From a checkpoint of a small transformer trained on Wikipedia.
Architecture: RMSNorm before each block, rotary positions, no biases in attention or MLP, untied embeddings.
Training: a variant of Muon for these matrices, 340M tokens.
MLP neurons of a small language model. Each row is named by its layer, matrix (gate and up: input weights; down: output weights) and neuron, and shows model dimensions 48-239. Each number is 128 + 32 x the weight over its row's rms, rounded and kept within 0 to 255. Numbers have three digits each. A neuron's up and down rows have the sign that makes its largest values positive.
After each neuron's rows, "fires before" lists the tokens most often just after its 100 highest values on Wikipedia text that the model never trained on.

L2.gate28:104112164166132119113138142178158125096124154096134159156097164118127150111115121089127088172114195092147193108110162184157092106115090174127104146156167082108127066112116132166166100144131134107117158135100102189104113122143112159125169158167189178109055114144175116104065127152081095120110132137149088098136104076125129072133155071223097124162133097137138106150115131085125115087149172064121089096146117135111165112127125107127179091145072163092176142090104143158144143134165114152191183158129166116120109109124084162146177207088175071198164104144169146152150086132107184138
L2.up28:122119048100133107120102134137108195087148143122148149151146118103124075139158083148146100082117124091167134156107158111089166137117108156071086141138163148104131126127161167138094114111078140122158136124139142156109129147134114148116130100117080136123126133116097121164130110142114110123118153118123160134135113140125084129104138127125107097139131123129094113170153167104069129211129168151190157102131144169106134073128133135095164153140079125171174097102058051127138072096180140070166154154064159150068145169114149128135120113210159105103122226157193063061165136124149114129
L2.down28:109173091151122146121107079105159160037133069144175107136079123100120140198135104179090118156107108163104068044132173155131116114097096119134131068099189155127197126131139164133117110144084146097118098125163125075106125157099140128108144052101112168147129105111142156086108147099141088147166173168101124162157118102167082146134213155156087109175139143139182145133114208044131117106087121135177117164127199129140165105139101146090112134155124103075138156076145134144132102047184126108136116176137121148174115129113124113201112112129093094132137164130149085042145106104135160148
fires before: "7", "5", "8", "4", "9", "6"

L4.gate35:120150128113094180062108172148177139140123156188146067148056123172163197193141076117128115074128091157109099128174136158123056154128163128172118128134154128190090100138091074117117138179157148139113115085122124129098125121134103134086137120167132101159111103170173130125093129102108146119105158096232144143194127091186134122132134157122140118159069178118122139142093126169086137170115120126142144099118150082078180124124153127108165132149214094172065109088081107143090146144093095136141155135165159136113126131108136168123155051150137147121056071144181101122146138093142143138
L4.up35:051137150125132158112045173149153127115145141097115129131157180155135122140140064149146168085150077178135090131128165129149123166157143136131170087128103104186161116126132143094131137177182184139081093155119168147129123102183074098126159124149116136171169137127134194114137117113147166195132135100100128161164185127141126152113161189145137110105084187117141104103114120097143105136110115131162150164151118192121227133096148077128161129151155087137088057088118126133133117102132131151151153102230154111111164086112125176092124078117119129114115080144096138169135181172148124137
L4.down35:136144124082114107105092167184174126164131165066122145174134107187140171122115149102125152109117128137161135140154115163152065150120109108100157128135142119157142145121078081102110179153115119145111178095117106101068147102163132210107127136161119126136119099087111112100100155110118171080093113138132155136186161127110127175090114169171134116125150152186131073177120157139171131220124115167115127206091134150120144093113172141146135112120176112076142076145125149161084132088110177160188171091162141130094156139125166145079131112106068089125181072224102113122121166114175112106
fires before: " |", "bu", "ine", "us", "o"

L2.gate314:083104190102175128129145116181126158103136179122129159137168138139167117074089181120133168037119137135150106165108098151123141139154081101160106141194148168092079174128124131099155145161141089201128124104101069099116119108075074152130110140122153066135080181129071191171108098100078112152067126118085120140109144129145139087107140120143122065107155130043123127178151108158124138119132134157152125109122160158090129087056149138087131154103177159155177129152128145049091107138109110117100116108194121132124115131097134172136082160157128134126124104108143136120127141073168202111
L2.up314:128152189051176124154111103185112085097129117113110202122138124122173140074091116119118128055144119092124113180160090130132134135126088109181174114150095147147118094095108119114158191136108130169128109082104123159090107104108112092094150136099129088150094160109131143139092058133075161135094118119049160063074142169135154066087118153130111082069185140077123156191174136124110155070104135149166133100126173122121114120025103149099118146117227147165173095142152117139090128173090131098133156123138143162099127060164203152141126144103146145203153099078141193143157137092168144077
L2.down314:167115106107129141121146093111042108057086042122134171143106149115125087126133115133116127104142108161134136160146124113127117100184051141123128088105111148142164105107093163074156159121088160120164128126113179159128123110134193147122142189139135159182170121114111123091096142179191061154159165091101181137108163082153097098111146232143102079071132111160088091081224151128125107154117132099133094155143114161104137142091111139104116182105205103081156117139183118104163116186162117084147142160069105150115137056120152129143120156123150079189127111125111131157111129114094146146
fires before: "\n", " the", " it"

L12.gate517:167114127108160138108148127137134117071107149152085083158068121142169159125144126168119115157024109137175155081115127146162101126134149165074132088102077116102099124083123103201131168157143113167144095097078115139131114119163112136114147183164080162134087152156112138154092155123115113136152145167102122126081063104132132159156089105125118151137164179109153160136146066085119143092114086122125115133101137110126110126172137147203084128171135075141123103146087120114104121126101101135111149092142193097059115186129084105090202172063137169092097055158146174123108099135203119159
L12.up517:113143095107103168124106175124155121110099150113124114141142134086113088112159136174118107105119146077027120214113135108121086137123126144117091165137143138111146084122105147106212163099091112143130104140124172136094181105163163163105164085112144169107099175078110116162109162094179066133134125081128103175121090111162147142093125147119096057139099136107167098147153169107095092159142243159171106128129093104091089069161123127124189140138108100108102147128140097141116176146140190099104154137073151089179128144205125096121093114096117123070136119134121174139085110133112125092
L12.down517:142117152159138046139136159114147101140136113081156203091153145082159085118169050099156122066143130101106194154088100110153102144098064129094166133081173122115088132120143088107158153098106102152106096162094179154121129148143126128058128119109121090182219136123116151179120142119149131058152101147077064152135152094050166168121145162130173148119126160109126130140178121104068167128114129170100141144138117103089083125111135153151131137169110155134136143133147097138114153090109055134136149130111160182084148167151153137205174100098180100128091171114068185111095136122180037130
fires before: "ed", "ing", " to", " as", "ic"

L12.gate364:084109145123098118075138102096109122110052145181111106138022149053132116080086191109128084115095165099091118156092157091140131110143116121136145076076118105134140081185115103137110112123140159122160104096131121152168143149122130150154074106164058109124085082061085075119147145159176117160169101171113102109096131166159124103105141150124118118098087126080149182144183135103149142216142156138134129156148138144143061134060169090106107125145115135136145128131098135155153131128127157125118185100158109117061154068139122165119164081087158171086157141043115143116177139111159128159
L12.up364:144052149114137145137113142118161137101162150096125133141141061162135122091121123130106130094150146131127089165124152068130129118175123107191133185145093134166198161142146093099137127151074101116142148143066141094107094112159139120201176142155132164075117090070178077103114120164135110134160160130128072135137144065114177126171115115032036157150144151142193165148173132169109126150182094097119105126117082158134116219151078103169136130109169155175110059127159179185193153105070097129099072132130156161131118104086157127117134155124133182094123149141137123112167182117145087076
L12.down364:164106148128076154111156080124152123111116073077127101118110129114124177154072143073097142132169133128077071121146125129116174151085120169138089150115116119117108133125150196109127126117149183145113147150150157173112191152121072160145062158164137130149148169093089180153101150166141128172148141118107163138131179078127118136158154119193186122136127115132110115164131150125167129130138144137144154120127093043184106169101121168132169108123160114083143131126147123073158100165121127153167165139137058128156092147124130165130128130101128114098147130105160097182106166171155085148
fires before: ",", " in", ".", " as", " by", " on"

L4.gate481:164172104171118071158125104176161104147130129116115154144053176144077134076038139114065126142125120112135083172078132121142139171198157128148069107156094186139061148128116123065117111127172150156134166185189089138095170129126099124097188112118118161100046113126166140098164125180141112117145097128097095137128133116115108112147104121131082129128154136078156175124162171099120103119146061129124135137152101097083134100085104178150176168108112104171163098109120144142167082176176087093128093077094127096109092133108095115129174135076106056116047101104117177175174115123113172152
L4.up481:165202138168123139114109134146128131117118108117086182134052181096080118063058108112084116167067134155141083169040127153148119154179111114148088133155056192140079152105091131060140124114206123140164156147167119114123159116153123109169169111119149155110099109099201102105125095133146113146124106125087119145120119160121096121178134136135087115111137109107133171068172160117118108067152062127138121162144115116059151095088126138138167137162114102146161096086116139141139091185171099081120118124105169120109140133130101109144181150124109085142068131082113131215147153154058128162
L4.down481:161133106117150191127095148121071109024118118142099160115101138137104127129122146174055149126123162173124135170108144132198114153216124169119128137093098168133131131118114083098140155130154155157099132093153179175062135127121067180169104114104143136151127127100093100097099130138151108159129131061158150146117135132133082139149091146141100123127115160181100080090169137114091066171125142073134112178099130095091124207079110129150141161100155132106205116151142129096138132151191098100160096117129112171060177090107107124128171169131115104157092107145098108132102105171095131119
fires before: "\n"

L11.gate766:094124114173177130092054137071105128084119177129083153217180086107111106139131138118115121136168114130124135092120127092143158144100112134118198111122123117143123137099124095116163184116094141153129102170113173124146137101124144024115122156115141152193133103173118191113083094114134169139158111116113116126109091140173111089203134133147134156182122117059101154124130111172203169133141121074157127066103112198143047128170172146100091093121193187166132049148110150075177163121111049142103159128104137112066135105135147089130129158118128197172086133094122123169135114124106170078
L11.up766:140119153064108153140137096110131102135126139128130194157199142111090165151129093094113123083114081132108141120067126140146153126149115125171137143105143126103092150140109136130161147184162170128112109064054104123047107095133110108191140091094110116146138094113118077127108135107086137123163070106160078142149170101133083107159106090164185111141124143147077124130124117146173221132095116125146121129171151113101126158128121145065126149113131126123138122133061142100166104089131137127119176174118120158145159110188141144111128199110119141129107206050173115114117151134143171138
L11.down766:124193155136123123141166098105063130119091113163182167080101162116145160190144042185129133142140153125119105138102136128160183134108172144196157114134080104117096107130128141154182127117077133138119166096083103133128138133178145147115120113169139137118120154077072081170103162203114090088074175131173169151178149127187145131051166165115124110088115139128164101076171129150124111180135177128103121113098094090162079153168124169120144128143115111189141116155144105071120155146101118133114152232108113147117121122153091135118224145083143119117136166103163114141114112144114142135
fires before: "-", " as", " in", " to", " for"

L7.gate469:115087078115152077134100101094144094065128192046094140130132110123165093158105069159099087159098165129092151105085147134173111113108113118164092129155193165127185147126121125129129202047132128171076146133165150153082149087102150159112126122090153089119119116119106158129111163222110176161151121081118138124120092118116062091151118141160086130093194094123150133162152168113075101127129177065158138079161153114088178139176171112077136156094084084141124096152158089124130112200159127122162090116140152045099160072076137151135146159111128170122160129093124167119122123110133177118
L7.up469:157103110136173154104119154128102124059143178135073135149164172145121081152142115150114145127086117221102111137143080171185155133138143107193128068106126168139135103131138139092149144150149104117119116110162117084076127089187160160090152087154168084081106097161098201097121143133107098153129070147146136119157129152134129136108128113068109140130147122131139113099134123144095136077112089084128118078138098162074115143171134149096192134088081102098166124084087170140113159152138112124167069129108087109154072076065160135128124119134120209183073146148117062117141070109197116104
L7.down469:171159141122126147140121109095109153134159091191169107105107081116086181145073166116091147149102157119131118152111133106124189116173105119133135141142089136111103128117113153129114141151108201068160156157088113146121138157131088106123156150172131126094157172092106137132124122094156125109079094137160141155193114141104126088146160150155183100090097130138118034155114109147114101145148115116103103154163133103107131188121111133182119128121124152051119194117121158169153164185116167115098194146075115142149117120126130188142125199139123075178173081119075100103101095156166162162
fires before: "\n", ",", ".", " of", " "

L11.gate677:115142091145138216200123142111134139061109173151159158142090129175111065084144169174132188081097138100133110105185114128144112116125150151101093183128165110128112099175174102162125134148096116218108134144168129051115143145101113123088103082117163164195117129141055131090144111088103062134127088097145127129136094115106114090098141104117129123152119111138153111127127077110120119105134134121164137099159140125131079115128158151162152174135197146135161118091104143148142145127111106110105087054144124174133117097163165134123160142186137157137094200134195152211150077107104130167
L11.up677:139073152154146167119093173146120125081125146108161168161092145148129125087099171143125079117129099128127161128119195104150130132173073141123155150072105057150188123105135157169086130137048117168116185177150137095152123133111129099102105090118089136118159166116131124077117113134144092118094103083121099111096131185041105115171094193178102090173148140140095125107133160127139112077141145153165141080080153159145104128070146122159108206167135121132132135133119109141131151118090140091130164137167156138143185125126132129091134155112143171150103166144098127062126147115100159100
L11.down677:190150149154100138131166139123092109049141128138095137082107088147122080151077146187114139121165126118163120132168093096149119106118106092107092179123117123039137140120166085112076117111086125156109138152125119104102159163088119090099103128123134120189131105004167124150158085140156119172139137091101187143132133135100149151136233088101125083147131104160099070119184111160122130123157129160132152077109080149167141122044156122136174161097182101094133187112153124126106110143148164132120179119121097143132145103099116116135082164068173097183055147169106121082143153145142136096
fires before: "\n", " was", " It", " =", " and"

L4.gate390:164146085114116097118097117118059117094174141196122123130061110178143118103092159058137119156128146126125120170130104087097121196161149157132114081090217130138144134095103112134141163097138186145096116144112148136116119160155083128118136140104141156155119176124119109091151128109136151045125132144101144071105126106114109078124149124164111103116129176096090142135147176176124083126196111140137119147116119123159120105108141142128174109113148084149126154101118188130173042142194136088108120074139150070179117149170098127166168112151102109143143063105107124112166112146145085129
L4.up390:164150145133091124150142144131097114060107151151095160077099080167095074106121079122174144136140171169164116179099100102112149110153154131136162125137096161108144169069127135138152123102159180139089086090134139174130132152144188120124142113103133135155072122053145188130150097144158107117065158143195126062100126163114118079159135193152123087098132109106077127149085140143123098169104108191090128095129106137158140134061106102159147131145076123217157175150098125189121116206159140064123084122122140092123122125141125143190156129080106084162128082109098150111178140112151119160
L4.down390:061143118104147141126149089061031068074159125102155156114116108150149163112096124063113121122123149180172118123153150114109112179151129115112165157114148058157140175148109100144145107119072135138098090142064095166104167067126102151111145165140131132153123183140165079131115181083118117133093112096132165133152168116119058115114141102135129086119117124166162070125099140113059120184139120144141127124081112105123127168092117172108094168088164169126136176121143146091080144114103129049160163139168089082099165104173105155145141096080087088177112140181093122136187158176140125154
fires before: "\n"

L12.gate189:180125142150116132120142172145101057085126083097091143126124113107146135060130153176134089103081107094129118102095143124131169144187100115171151124124147136168092115164164133135150172115098090121121116132115115102092173082122133100099132133134135085097112170082094102083177129113124156144156092170147111180085088150122135114151104061122138173174094132116205102078146131166100147165091113159140160113094064114096105108149163043103119175176136132152141109146112128093142041149107135165175146063194103131062145154143208081130168114090171155095144080134124142150135132138092092132
L12.up189:115123133128110159128161115135107093104106087179113115092171169128101146137125185107119100043165102089146122125084126135152138149164084062098114098144135109156117063140074071126081073096157121187113108107171175108133143124104123133140119111108111063182166131168121152149122151075144130090092115138176113160146147149251137182117182077088120106132134096081064171138144134151114146109114072138118154158125106124071139138117162201152118097131093111103116096173111097131061178148137218104155104141177141103150132128165052183166124099155184097173102166186096182119127108115143122104
L12.down189:099136112091125122176170114161144120119080141137072133107101182146139125130133077130161123168107127081149121092141134071151120124111169122070142142135160087116105087099121113150145163087159099144100181146087094149078176132196128143101143118094107152117102152089166109107154139159134092117176137104183093141097183163136138134090090118135094162132125188125145164150150102182075168152095108119178043125143124153123146171097117135176142131132152130114130143102082132115137164124097124104110115119151132143153142188110130120177154142033124118132109151142111170180044092156161136125
fires before: "ed", "y", "ing", "b"

L10.gate787:076159059103138136113142061110142079103094126100076052141145129098188126105121103200162074106114158120141152124099115115127166150155129159092103074110148127126150128093161109163115112042136113153132126141168192157132159161084124085138127039170097107115117175216115187162150194165086122138045122137190104115148102134101096165150159125124159081084092121155130150089101090099129121089108120100071136117140164133140151136159136142091151169137169122147152173174101115145167112180124144154127094116167167105130126145076164099142075086093130132167081104173175197148104118173157093119
L10.up787:100101151084146115043134087142203091110129129097089087116132205076088128084096158103200151139089202112114123105092174141143096125133167132121114218103091125064182135112090156136131102146156126104155131126188158118112133170116126127094129092085138133089113126117100130128173139139140177088053195094129126132122124154084064126184103171145132122095074137139124137146128132159134168135115129125125179121100172082091149173090167153131120036075194147135126156148152117195158111174129143082047129177106102112126111109161186140121135133106119120142160191136117147143112099132096152125
L10.down787:154144097099123132140119176089105210133080190128144134121127128119126145089158165114131178122096126164126129098107208154112121064159146094080141185074149112147105148155192137171159102079146184112178066167170133127090126145123057125122137147085144104119175126152124128180139140122128155130112033161162084138139167105115114185100116112098123097149144149190156138111191102115127120149147071159117140099134178124106109132081108182128124090191125144090183090136077109123148191105162094180180118096153154181093073129143129091130118113146167128098165114130075159160104132144118154102
fires before: "s", "ed", " the", "ing"

L13.gate144:138131065095090126158133151156131078127148134166129143133083098058154114181116095160169166101121150103136120091099209090150186163164119154099141113086142150108160147160099150106165156162132106132200155149051176139109090081194226145185092160098136052084119096157078158117111126105147077186108103129093114126144094099090131122098094140141096133108151166141119150125136165114123108102128122069124124085127138139143137136173172063161095096135105154159133106138159113098152128108079130112149166129122072150082150098138156144113161119193106106132106138109121178102116137162136143162
L13.up144:098090168127135106086106161168115104125169130135154127210146105114162111154135084134117089119196102157050056107057131119105116142146126173091154107102159073108125165126129090115129159172150136142136121109108106079147169166147150179120114126144099131143142109124126095113089125101123051130117154171099125124072131093067176108124155166165135100195140113106128160150141100147124181088171129132095103112158160150142119163137167191091153128180103128159138118116099133180171095032121158171118131141104144161133113155111099145146119132141096131117156149094108103021105083110154098155
L13.down144:186157146171154164166148151074118156174164134081150144172163124170074143159106133172102149138132131120195116149151107157120123125126173092167143088111155189129100136130167098109137102092158104141103190184141158123111153168162109149116122120105170137157160122129137094124160088093140115105132157093168098095134130115191138082143097102164124084159094132108177150164154113129129070144128157117061145140130141160088077134120105211091137188166126078095140136170159108126136081161130140185084103182082081073179149162157079102119113092132107119143051110092161084106084124182093134093
fires before: " to", " by", " on"

L13.gate737:070021044108135177099190123149180133084141115109156097134143163163176124170149079105131119109114073067089077107121120158184124136106117090082146174076141173135120113132119088115115149109123166134105121117121097115144079150170177086078049152173136120127143175107151104127169118069102156159129137104118059115129121118109119097140161170143136123172095154144122129136132088185129136126115164051181120131125117128149145144114140102116118121132074095135166090142192149156161079113121196130124188100181144148061126143111142112166104160133130112157111113130147136082182077186099120102
L13.up737:121062142153097102100112163159144133104143092115076158168121113156134163161194133114120152117138161131075122161055166162169110103105092065116136099103132084108167121164201092196108107113176132165121156132091145153173135155164163081176098123113130185141104115123131097058153120124142133151150247164146045165142127098104092121139110108111202119122107156100142096114165189131118169177144169087080101081154128108099104111064133159102116102079117157120124148083108140166143160158128136127062082134123128140082104102074156093089166154137194186126080108130132122121159156146131060117
L13.down737:146172144141168162148117107090147150093129081140110099134181107146104123139119123181177117130132134100153113163174104129154113126144138143080130153150138112149132123134147136088135153076128100085076158134145165101125108144168121189111201125108134102179111223150132176116165124114197154131139147101142081111117152125124132154135171171104145126109140232144167100124130095112132127098065163162129083153151106109115120147116133173137062145098103111071149116132160139061134143117112118061100078159099119104107158134139148102156198135196162097090149082152136147213084101158151107185
fires before: " by", " as", " in", " to", " for"

L7.gate756:095067134073136145135146174111121147072132109107072079145160096123173085101139080120101099151122128159056107116091150147101135114145131192134069127133075132184125087119122155171184155170162069150140095128173157100167077106143099120155097124167135148118159104097077128152104137181110153211088110120126121091176137085130176090074178144037121071127150124149128074129125120083170086155191078155107095085135085086135135100134121131135160109161098129159153101110138173047159152176126171136126078145180164170147124110097112100117098094104135173094132107080167103116168155149127097097
L7.up756:130139059153126086153155175170186147085088194109121151152126150097123142117182153096129167129130137159145180160181134123179114106172158131086131074075145131168175097120138138143114133095131122168155094157136095168093161120180139115129083139132099083083143080133116146133092166171204142168130122168107115175100168134123175148065183121083119150135111146116127101138183132143099114132152119083154094141108087143089160144111112129105149122142119133103175155114156134157119149199147135085165095151136126047158066161139146127129132140083155124142154073107166150161061134138100144129
L7.down756:140104117110094145174089111078152160100121097162162134120199083162085076167113144118102057132107172085106139104138097101147184097144132126095111130139137166160128073117151149134163116094138202141150116099129102111117114174123154153058106164126165118092119143124078171155132077159155174105107072116154089115146154154074171113121085113151156105119124122239151135178132119133174180124142099151095190139140110097095142130133134132120171104141148110088100104104111127156166116086163150153119200135106092127188103090122152142148151227140135090178140169115148135093184082193129138199
fires before: ",", ".", " in", "\n", " ("

L7.gate451:163092120108070102186104093091074152111124195107138084148171092192155098155115059126138088146145109180132109116134135110133076205133160142153071161140070106138125096073117130159101193146119175135143096095128159187141086064137112104170071107208059095095125152126141159187147138097120136140141131149141083123117134188102142103136158142104116146142124063102095104091137111105101088084147119132197165090147143161122086116094187077132133164096129158116130202119140095160155163113113202113179068150103086088183089152105141147131178093125125163099136095134126123114143131155103169137
L7.up451:143084140100080106133094113136133079123153202045167132195169055117141056165158170104078154085127116167158145141125131131137107165126171147147110129191113147166137123150139159124149168149167089083150117169203127130098114119116115091097068164156118106156148136128124162255093137139135128141136112043103096075155069196133114119142189120128128097153144101096211177105141100104097087111122150102151207095146094123115111154080080105151121162134175108072096136136155165143177169106138126097124164152080046089160128089090109126100144088146116134106137164154144115125102098157098116151
L7.down451:168143175147172153132083105163071079117139167121138155085103131190137124189090149096092129186113133179132132117163183096124132123109070143128152114073151092136164081081082097184127142154120114155145198125151183144185135128140160170156117144133123133140153157099069147100178119163110141162123170157143088115150142094168147147115126199100151108196103131174070109125156074153163177154141087133058132108150106181160082174136115132077131151082167127150169128134155126084173127111149092118113177093133159129168146121098159088167073139095104085137148123164132114126124072173121121130
fires before: ",", " the", " ", " he", " this", " it"

L11.gate75:168132110101091122091171141129137083108155132119158106082040091163107184139194112128154114143116131195130097189100181081188130111163143129129101078121137225115176166140159094107078146086146117144149155190125141163132105114089132154158152138048095139133094092145150143099157165086118162199161075112119167119127057108134174121117098170125080205091152119141111185160185171163118095142127086115139153098137118140160136162175179116165113120117124127107107133105068126156098155124131158156113125153163094108121103135161171078162141091125145154109082128129139146131171125096111089068
L11.up75:102118163104138120109146127117155133139070104170092098123141115109095130090147125148104069092119102125114122170060129093232105183139161126185172043120161178142166102219109152118163066037102180159123173097122190171163156131091147082152123101122115122124120132121134132140134095071131108107092079132155168157095086119133118126094130155132113140163134135111156151099133140159086102139109127109065186093175121160106118160171192140123138127194116144092117092131049122118187169131107209121138138161173136156104137115156122111134191113118090110141099127102062198140192114139097118128
L11.down75:151093166098152163177144113140120075103162135100162127067119105088111132141124138118134132141136124175160105162139146113106067115039082086145140141119113138127111125098171151102138143133184144129160097162124088136120102142171147192105141139060103145157082062154124145127099188112117099130116114138140122131174133144208131120155129132129102122094137133119095137144155188150135136130106141092182190158164089144101122171119124079141102141097146139099137192111093129162146165127123085177198125156124074107091137150091092122149118071141158098116080137159170088154149129128126122090
fires before: "ly", " to"

L4.gate720:137152114126121130137114118112116083132121107168102167127146188108112145156118096145113153135112166207171133117089163101133118107156148108143081145081185137164090074168183129140059157130119150189186131085222121141126099167114170147212109103147140154073120180130109143140165135105138160146172136114129119121122124069080137175090131125089162143153138125099103143146111080105155157102104133154149129180123116096140130146080119133170148082126107112229066107106064153110117098140177074088088134240118130149135110111077137144135157028087135189129194093136126153082143104156116152144
L4.up720:141125111171131102133188164103091139107141155165168153132133135148123184139118132100111105103149163138160097123165120088155129068139120117174131136069149125157089090133191078164064177172119133159133132052144151129146129140192130147153047109147130202110150198131157142117173157134137179173167130081158165074180127083098092134133116095163137127141135170091105137136106064112160148122111114189165116193129101116134142108110107107178143126113143102182082111110097114133124115103119118142107097213127150147158144119165145128136139075130176181112181136119123153112135149123119182164
L4.down720:153112161052097168164191181150152169063185111108161157098146083130156109121105179160099199137197142072100132134147114117155117113103109158206119143103125180074120098145112126090151086199137152150112119087112112107095130109124072154121132168125124143223177113131114116106120131138127153131172095137150144134137161069089124121115131168113182112137095091122106037103169100190166144072114102065130131189120135165144135105100123149149120162099165117109133088133117144063110124142125163105102151119105081151137124101054144101163065142131080091118151140147139141146122134143099082126
fires before: "er", "duc", "or", "bu", "o", "as"

L12.gate408:189176173156147177110057151098099142113117151090116154157126069115151091170100204152070125127122149052136117146134140092091063192120109152124114144141123102144107154153171132130163137128134144177126164176097167140161113084116148121075129102134159074124132151129127138132174090121152096124092049136121097123140094160161125098136094156100114126127155140153148189125111105122097121105112113202137175082110152084154081151159144085043114180172152112099154155156135160175086085173183112085115143168083127179171150122194168164079147153188109167130142126171183128097099089132139147194
L12.up408:125104129119141129124052160116107128127171158126138098101125148192073101151073143164107121163148157110123090130113178176110100177106161152130098146175112133120115166136138144235108116111186109182135134168135153101138159070163094099159133141127185116115133175153115145095182090180150093051102116127143125109143159151131081134174125182193124085155143083161146132132063089123156106114135124159163150086094144114176126135147111096127147206079208150128124129188119153138113179096107169115128151137141065131112125125146136216094184118140126049110147133144124159083125155154150110083
L12.down408:184096141148103119165136123098130165071165174146186155118125134129186116055087144154144132097112128136131112116141168115137086056145120118149149105110116145047136147122093128107154183166095177118161147110107144104108159170116097127161145115118128087151133085004089139127149103151097171103071099086090108096146150129153142144123160126144060135128124126087145142147098107141057134154115113091130166140151085190130133159108119176126128160083151145092106124133187153122157158120122130117096133191148169148068152091123179086145090114079141071197126125145102096110120131121091103166
fires before: "\n"

L12.gate181:172206167160136146127113094130156099075129138210150139128110145084092096114106074096171127140126148183128118157134144120137159148080138094069107157074114092145096204108086096129131099170139151104133119132150114217081120069129105127175157114131084139152103165168102138106109123154177140112093149115188092127097160064152054109156112125147136099125161128120130133206162127152066134179158176121149135131126146118186177137160153106126067138168157108130157077143188110118147131143074118165172096170154222143144071141137116110128109179116126177078103098108058113087139120068111130088
L12.up181:103123129113144117109149097129124115173064159159130173160111176120108070080020076150098128126112124131146150167108119180139118134151132108138109091128122146104101168077111189113146110117168101189134134130108150210112153077057148107177108130089151141150106149145104119112103152128130143159128092129159166121120167133111065119171115141136142084133214112103105119200108168167134084160175131108115142106119150086146127086160122102110114120119170136060146120092142129095177117177083159111123101123179134158118075132134147122188151122086139115098115098139040118102101099114108091151
L12.down181:146149082149154131077106180088117093147084142154138112139102092130114082091073128147096080122145150162122140159129151124118156131086162212139126155127172137119121126119081095084154138140117091141150100146110098159143098077146130172119120182145145142169183141118107133129102099153159145163127165074135135150188177078122141085106134103091091146165134123138035092119171159189115092085156156155208045177088126124100062200096175122088130135149124178117162078110183183128074190203141133124112085122131110157129156116094140130153177119107117034131130094128105132105157109157114132140
fires before: "\n"

L7.gate417:147118142128119114167129141077162102091117136146099136095063171099193135050155113163079122155112116116176112114085165101200084159134142100128118126109074062126105119089097122190091158095111147138126150132132084189072146171113123144154077135196159140147136100117127086105160124123129122136149101099151108133166163120138122085071092130137133148096107120055090111134140098104114149141107159086149102119164136137135092149107124157149164103098116142197186082078091092157104097150148108070115172129156181106038177134138141172160177126141118112127039050105122166180075079133129069141
L7.up417:120108172161070132157148100117191117139131139150098124121118169093173095123108130081078115160089127121148165161122125125158176111170124138128114129168102159181110150201126072087118168117108064189077137123095115142103187112131169126105042164174130131111132119096121163149149150198166173124189170140108087170117119162099092076161117093116116110149135170159164151124115095150153139075108171104176086073101102128149089218054132116123093138130110092118148042116122116124116169148128094130119135129140121159109087157112129158161112132120089072097095138112075112168163166091108031106
L7.down417:182143144065150162146119158120105126084075088176145135149156119192139142184135097111095084136102152109115102117156098123125145156137090147121141080160112114118089175115126070057174137154098132154142145165113078077096100098123138136108124173081090151169140156140062170126123095133173146179117157068115131179158163141102116146169153117175137117180081092162107128094116124098124111091148112114121149117123140114141131190045134112156135135104120123066181165121173156123144098180129127172165126118106058173102139151083114129157147211100102079132170148166147071152130119134151132178
fires before: "\n", "ge", " in", " on", "st", "ally"

L6.gate709:104147149106091181170112121155113107075145128128073138118105127079109178092093119167111089138114181129117155105085167077105153126153099086129065150143124134094149104087184148061143163122168085150156142132154126095152099139139121086186149156132143079119101092107103135103074110159111189155137060092126108137056103153145139105128070133183126153181119129077143127105178147084109090163176071119153114158166107108046132100104092170166143190086124121162109105131123092146048130146112132170100119105146118137178101116155120159099191139130126136123059124141147107137084131093075198148
L6.up709:176124102082178116152112120171142120142166183153123187086086119134136133137121104134096189127094154114160102140070179062137202098130076139130070174134164154184143181117143081050114098094178127142128127125174162085118153149093163145131081138105110114078127153154082134126107148152157109123140149095170083172100144148136188110140089083189176111100160128096091159095134116114131100071108142133092158148179171099120139145158114125168153132175090092119174099198133137158174104108180089069157167164074129118137140135133151130126121171120151120101084110137119152122188087153136154148
L6.down709:080173135082162138148116106074060136107112095123081126100151071135135097150063147142119121126134112141179147132169142149150099126112137210086118146085105085147161108161100115136114141142108101144106174131143089176102132145130106121144199137123090133196104149112126160128172098088164180110123138169149133124141145122154127140139182127127091123097136161112130094062142127149096111161111098121225121121116139178110159159089167217145118162107177109121124152106112095089072159158122151137132108132139126146210144137115164165139145136178141110124110087144134118104113060124104150111
fires before: "\n", " he", " the", " "